{"n_layer": 15, "d_model": 192, "n_head": 3, "n_kv_head": 3, "head_dim": 64, "d_mlp": 640, "vocab_size": 2048, "activation": "gelu", "norm": "rmsnorm", "norm_place": "pre", "norm_eps": 1e-05, "positions": "rope", "rope_base": 4950.0, "rope_fraction": 1.0, "qk_norm": false, "attn_scale": 0.125, "bias": "all", "tie_embeddings": true, "parallel_block": true, "init": "uniform", "init_std_qkv": 0.0266, "init_std_o": 0.00486, "init_std_up": 0.0266, "init_std_down": 0.00266, "optimizer": "ademamix", "lr": 0.000407, "beta1": 0.9, "weight_decay": 0.47, "lr_head": 0.00678, "warmup_steps": 511, "schedule": "wsd", "decay_fraction": 0.76, "decay_shape": "linear", "final_lr_fraction": 0.05, "batch_tokens": [8192, 16384, 32768], "seq_len": 512, "doc_mask": true, "z_loss": 0.0001, "train_tokens": 115900000, "steps": 6969, "dataset": "wikipedia_en"}
MLP neurons of a small language model. Each row is named by its layer, matrix (up: input weights; down: output weights) and neuron, and shows model dimensions 16-143. Each number is 500 + 50 x the weight over its row's rms, rounded and kept within 0 to 999. Numbers have three digits each.
Before each neuron's rows, "fires before" lists the tokens most often just after its 100 highest values on Wikipedia text that the model never trained on. A number after a token or word is its count.

fires before: "\n" 23, "y" 13, "d" 12, "en" 4
L10.up539:491590441449478497431574596476513602559520459458500612475394528560474512441441521488524527434544543504479485468459497375523443455535376552467591506473545566475531487520435401467443442410474474420473508527423471582597448516498479492475502480500492562512508557495477494518571559511559473515508588482555432496456440567510545480484496469501546533411455483471531452568572470486524499456419
L10.down539:489489483507496470490555502380456513475522405504521460518512467453471475505495539450506479581450452532432504607555527528502548540544558479603474547581523467511420412570535471636594513442548557514376498412480541558478546486557474528500473494507442506528441481474546428537517542444421487483431588480556549494423505594514483556537497451439495538525500557483509551448477465493510521510509

fires before: "w" 23, "ev" 10, "ist" 7, "ord" 7, "st" 5
L10.up374:532548509545565547435579599497454558524478553539585496419503497613476467538536551506447435543537511450459504537581525448519552500410526538518561508536515543477499476640479534500515400492477486380452549631474552518504446490542540508495436528500576416469544539520422505468596542465552520570487488524567491420481509557452526494514468525435615516445526567389503487509564503550501588442506
L10.down374:515521538490447502444504535466485482486486509438490506553510546514534489530503451519463481596450578397421475464428599537503626440554609463519505517506487450457465568500539535537539509489463566631544564555480540460522574395442415508473517472429512500482433504472561466418517586406492505483420539467448428477511561523580523540523574504464410470592566456441487539451507531478571497471458

fires before: " |" 27, "\n" 9, "00" 5, "%" 5, ";" 5
L8.up192:469549497455447554546550537515514537490487383592460582490504513513399486506527553529478489443531469488518485534486551525533567491423545517499406659544584565493462454460523484511513467516505519479446563502489462500542439579504601498421483432486582520463529497527558463461474497506527494521404530488599483510507416551433392377488553426514568492495463466454599469507479479556479538422399
L8.down192:463457543579479495430517556557575464545416563497621475538524434528499499490459508521521523448423570565462527542485494500481449565494487431513533393541451524523504545470539525452431553413516465574490447502545568511386535457508437499541620485518451531517438431438471432549513474567446499438579531510528581526440550575449537635498463473452538466517597569542488545522605491506512393513510

fires before: "2" 71, "9" 10
L9.up104:563436450442581559558445526489515504478457475612484447484483529481465578533539516523415454492516472422455494432524529528491594445500536510518477496507500491504448466433456581572503417542495485430512543542470600460543389468443513521487395502479514440472344500503569490502566495439585458566510544460538527471569502449476470455591493532461594473461506533451485563401536511442485483460466
L9.down104:516431471516469494456489545447560520440450491486455529486443485521497513522610382455503448538489529485432514548580520480541510527544518499607554442464474462437452430490505539459549478529349450510511556602491517538442512503559496521452507485417471442452448415458598391419496520470435484553519484471517483403385539494523563521482404580512523567581472485487420597475537578565472478445503

fires before: "\n" 32, "ib" 9, "le" 6, " the" 6, "ing" 6, "\n\n" 5
L5.up309:549471538462503468547561483489526484507534560588539543575496560516495532540597462551525543490486428559577474461555542606519464385535450454482561541476473562512555570440553524489486496534458472531456469467541436551623470535497427505491523577515466527584495552493351516531536421545448418481573547537505490539533543439504499402521542500541518458490521529553503496512565508492450359630456
L5.down309:540553554466452540553537584464469552461487557492506509540501507555556551534467502443507484468430501467452456516418451529494557537500528490503520392518496494553566530500572442483472563457474557457524573559552500432470513516594537403478472578540432481512546452449569449489557490392510510424451452527444650448393496509462579481446505531582424488462475651486502432533446545564484535512522

fires before: "w" 10, "}" 10, "ath" 9, "y" 8, "\\" 7, "ü" 7
L12.up462:556554530401498467472511529525534581481527503519464476491439578496458569446461535457376505428444513502447493475540519547484560461464460497511508476504441488499507501492494515484588505487478537421428458515532528581570488463474442455438507514586453524537444503563579515490533503436547501506455495476505518527467552618550505384568506478478465517455503468467464498435490416513513540417437
L12.down462:367497520451502505544511524418470532512420456408450556499489513475465446444499521511520556518526479499523521459604502506463563566463534479530422562457545435495507516483523486472466484455466547492522510535483509462455533492520494488527430512918507405492545516519494540574558457490487477512467535526463522500492524462392543522491482533542507546481471498556449480498456453528454478554495

fires before: "as" 17, "ak" 12, "8" 11, "88" 7, "av" 4, " S" 4
L9.up225:535469501523478536497501532433612526544514472537405549502504571475492587543543545491507436539450617567490600506427543545478539472501462437365541404513403523603575576479439507452603474527485497568521523445442489504474482540505523518517418426462436505568509575505559534526466542365506580569539581524465510513496516532544518457517512497488418491401526544547528432473548417487517477515543
L9.down225:544578415487497562532572504470437435467452484427453483480519494506567452509480564507505535469502524434450499551611565527488604530547610429648495483533426508510527424511550555549604537525504553598495546498570486495538567440506470464533534476417357513462507442404509445519518502480530513502596610443495509477471369536515509483553477576389485504494505516526503498485558506553498484363447

fires before: "i" 32, "ia" 7, " |" 6, "ic" 6, "ius" 5
L9.up522:533457525550608520519502446521507503457430490516431432508462525574485576493457435479532486465410392600472507351527572465554474499501552535484406595490490510435533579477578530461495482507575521466528456491499484515567583464500503518530439565478437533515494376513577529478447463467560492480509596553525473513480483516475495550461590529511483501498634499496511472383516600457485469504518
L9.down522:526483435540506465467573510495501410458452501538557496521487542354571462546518514460558543524512524465514494493580434528420554613511498500483502447481533464518466407485573501522536528537402564529562546541610479507513394438574538496453469412555410514488466538523479390518538451454471453473454504613497487448485537530582511540569484527483524492541451523480528465542521471560524518490471

fires before: "2" 14, "1" 12, "0" 8, "34" 6, "6" 5, "7" 5
L5.up22:591414534507443482479501481492522489453399450521485571586444469479505502529537500542478488439493517514442468488487422527495419477509510488435488508560500490525501511490512487444537454559528547478589469501577447545559462559547570620627549500551518576455556469574483439553465476457471557615375495587568576510541537548388424552454439499506534536509517535471540516417493515548509478495526
L5.down22:460490485486410578475469475592458485518428501436562544480369418503432417566467470486490374441457475493504441528539434555492439556513546500468484539393599452516509570532585495559464560549495480496531434457545513486425526486418518531476505484669505505478623531504443380517541457507507566474499452484575500564446535474446489508499448515492488460564548482439478545508463507536493403540531

fires before: "ed" 28, "ing" 13, " of" 9, "ow" 4
L10.up310:520451444427521496542512497490531553455506508583556480405566498446518511507530450384466509495484505492533476484507574522437533460461507553505489534403500476517577451466522516465450457439554483485445451535462489478553529512546459414609380528420442652475507486532539429543587418493468521511357479481550480467500461438411395509470550552466464466469505493464394470503490406447481502582505
L10.down310:497439484531521557436398491431473446397554517530487479529519487515612490442463567533541470464491401533448538461442555449501478484521542496518570486515487469450393463464510480583463475530470479517506432534497496533531492532538554509460471537619464420508443524508432579545439522487596399518561448457484493402421485389533565516585479565499495460519467497466525538576549494512493529504561

fires before: "e" 24, "ociation" 8, "2" 8, "um" 6, "ist" 4, " " 4
L3.up623:589467465398477515432628460535524439464450494557402524444509468556525500461499554475487500534434399571563534454446443520468489357480494493518405496504473505518515579474534531562515480578511596513490460466507423417552478526428537442512406471519551490516563612501486442495517470547547512563461561504465509461561540580483470440537499449548528432415527438469557569524493450539475461466463
L3.down623:459531467504425468498374550511500491585592554544512492508535468474429524505499462457532450458557524541441458539553507411532444542451467537468540492464545519608488482500505605496465554591513498503509500515544603519522539466517531528480503535545528480590543456461549455548514517476387478417558453470504490556475583426474546439533460497384518524591562474426506596485565556494522472521541

fires before: "," 20, "\n" 10, "\n\n" 8, "hip" 6, " (" 5, ":" 4
L3.up5:469485533408482543497531551371523430410510523510468579441480539512376566415586466453415545494543518573513496559588462546418469472456512528434543533496565486458534558546508509472462490564639447475481538477370454511474517500442567439419446490495534491523444566492444486461644528527512494555461468516499476348473492511499453392449410520521475473487477497484587501428518533470499515538447
L3.down5:468604489509521552531473456566408457665503525530477429518509435481526425486433429514634414480490478516515444517446492532480515582477464545467492459487485498558428535488457498546469577462409500476551492480615514518447507394575481496524519519442507521494489484599522463547417474466459564471587566460502583603467496469497500535522606454536486569516623507486478489622455469459546505501486

fires before: "i" 25, "ian" 15, "s" 7, "ia" 5
L10.up9:481543483469427562590552452421450440397514502483540498498505523518470444513498484446458598459536402553508476562590444464470507536449456435522594535522446471535487473534415455373461458479531536516531493541575452429516578482498542468477419418457518511502518454566501548482510486541437489502454570435405508561553463466524475501464588597533577472489595430505635394430621558474506475519524
L10.down9:462531573550458545458488451543523477556464485448497456512458592441526575480430514453482417500526679480595423530489410540550414560402513594526490534446457481521480508483539522597549474497538473464498428474506476520513471433553438457455501536478466474506487544496495484472552580403510508438572481486485485408418449570447535520493443494472458537461527490417482532480401547563605460370525

fires before: " " 27, " of" 17, "ed" 7, "t" 7
L3.up355:534541505489493514474484521430545589448584545503405500422501518492584480583483509478543514560527451445533491372467502473490521348548571549473584456460531564518652477545464453501477492512470542496436508417465408488602510519500470493473518559479504485422534535570557539474490539623531485511540463442450450523533549540480452487568568631488543476447442470486617491507593446511473470475491
L3.down355:533504519528446484492489511515492578517479448477467484471512456479504469503454559543560469477462393498472534454582471492550481391523524472407499514369506453636538425523558541635397452489483554538437489489563475542527521455434480485482494506536468441494508485524652570452454574499489376458474468391476567501524429487520511499562522532477517425478574527484414488487489541581510517498415

fires before: "w" 10, "v" 9, "0" 9, "ev" 9, "j" 8, "p" 8
L9.up492:539515582487420527530441485462474516523562477449570519480447443476465562477580580526423522437495478468476512483592507594436566492457452514375535523458522516464532556481585478503492429570528569412544545586468467495509565483530556511522484495489408493527404455541479510512535525517519477589486475508518454553491458545486517427467466500561544457483470388390496475536628566494501594515500
L9.down492:529436461544436538486555460514489462499451469542480438428445475569454547488509542438442455471524429492486531578597458489415500592532543531613528559535440464444453500527552511609482569504401573399571483452469506502607552520498503506453468509449491442485497446422499437437474591452414495562557485508505495510457506484593463498580469464455562513587444516532506628463524488524471476461538

fires before: "2" 24, "er" 7, "ional" 6, "or" 6, "ations" 4, "as" 4
L12.up526:611489563536441507504401527463510402526553565559486429581457572531458449587566512498472536568486538504549486467466550536476444370513571490550487442428475567467484513513502508473515466500522411542504523437496507569573458486379538450627465546505424517440541532509561536491470387586548505416445472491475485505562564468520454495509535590447499438481555525525519596552520632441506426581543
L12.down526:371510511460470464518431623494485614474472427498526498514438489556522566462508458533578531493495626490451439526539558541501436574501525441532450536494478442593473478593613477501466522614486476390432495450501495514509526561593498529516483464479526530373390520518564476508437572417469511480511493471455511477439507572476575532473499557585580477561473519468438526493499492503494651541456

fires before: " |" 38, " -" 11, "%" 8, ";" 8
L8.up320:516478426559449545497463499515543472553545459470475362455473542469465456483489492452551554449485491495413581610440451462449516524467519487427524554582577418493487509508484446504550425493466548500524491597403467524495580485556512494470462592493454525493305594524525415487491484419536609478448451508518434458510399463610422478529432483530483537522542473522467453488614457574498546519493
L8.down320:502562577508530520465568481508550540496484490549518550488485528519591493536552427456456473550530584510524486333546517532512490470579389530525467486563415634485527496508545495529488644541561513451467474369466512487483436497422432418530474446556567540472532498559521537511456508651509472534545560533531529559569555502514577538449569516526527524468443581540525532590464584482505493504509

fires before: "im" 11, "ar" 10, "ist" 8, "enc" 7, "C" 7, "o" 7
L9.up518:548391602448608488521494550479363469543524576527503573462528511472495500482520479478465477484473467476419467578552523512465492488506449535511535495565368564466499518542523572555573430470563536436533513518400525531517499490579559559451449423479488597493472403527474542429503458402518567469499460584462486523552514538436446450494574508502581473444551461505497509416499627556448499528482
L9.down518:519440455565480537507518550518421484484508508468429463446478459487482495477555494427535468533486525505374477553533484491519503504561502549561522486527421476431447444507534578588484514496518582488488449539506465504492572477563571536460514490536484492436478371482569487413530505478479529499486487472546458374453522530592474537588543539425525465605468492473438447376614532612575456455462

fires before: "2" 20, "1" 18, "7" 7, "ro" 6, "3" 5
L4.up160:612550559518448482457491406455457466525493481500492472495462496495507562570551562485437502440527503504350503456467505509556491521535560494500652507477446472504454560554548602483469453518560514411377493510573457436500474530519577457626526441521508596456479419493480476489531486577524552511462586502454551536536468537417469458439497473487422499427480521481571534479471484467486499438492
L4.down160:551455423568427463453507538601537453510445458540562506425474459445456473552467520469540546532515532519454475445476549561413391528521489544389544491556522525538491517441480421463513475532462472535475478401531469512534484475420492515483364538550541565487561516564524495509419477463539473443419417512574464564424557498537484522535510601430622622554467524437536447541476486464513460440463

fires before: "1" 80, "born" 5
L10.up135:572623497586377619438536476484587550430542463431544451484457483542408522494448555530465448483468570541490481517483601507481591418488553485457480498555528507492551579445410574434514529449560508543521541562544531534505395614502609450584484547490603503495510552500529493489513590491552471559522520483529533452516535548461501523493551586453431562483503464568496485434527470466454513527509
L10.down135:596525530547450534521510432537537515477480508506475443453452508533546478512435605539505515571519570525443482626621495539493487597489539528507491458474464554530549485498513510485480508514537441516543510515496505514488493480569482496612655650401528507448513523532519516478485558475495535541443518559484456469483460446361545522462531453496526513510539620549563481589529501526516456427558

fires before: " " 41, " be" 9
L4.up216:520500542378586524524464511485494494539557510583485499457519467500504488503496502543478540359495455529528560423463481596645427435483526584513508566507448492524521494628578510561433478546535527424508433464570553445590582506489380535455453459505416570531493466511547472546464487472519506497516499408476490463507526373507495478554428524520485496526490453614479477517444462538426553560484
L4.down216:496479507461529556461477548506422470482604466482369502533533420537544536497432478535552540460549416470513485453492407423414378410444490441601460565485499488503497451459517470559518495598503565541519565528446518432531493567413562507556520506462518480372484530564502498560603575625434537491473517500414518613571529507479550536509514428483453512440501478485461503515528568531511497480477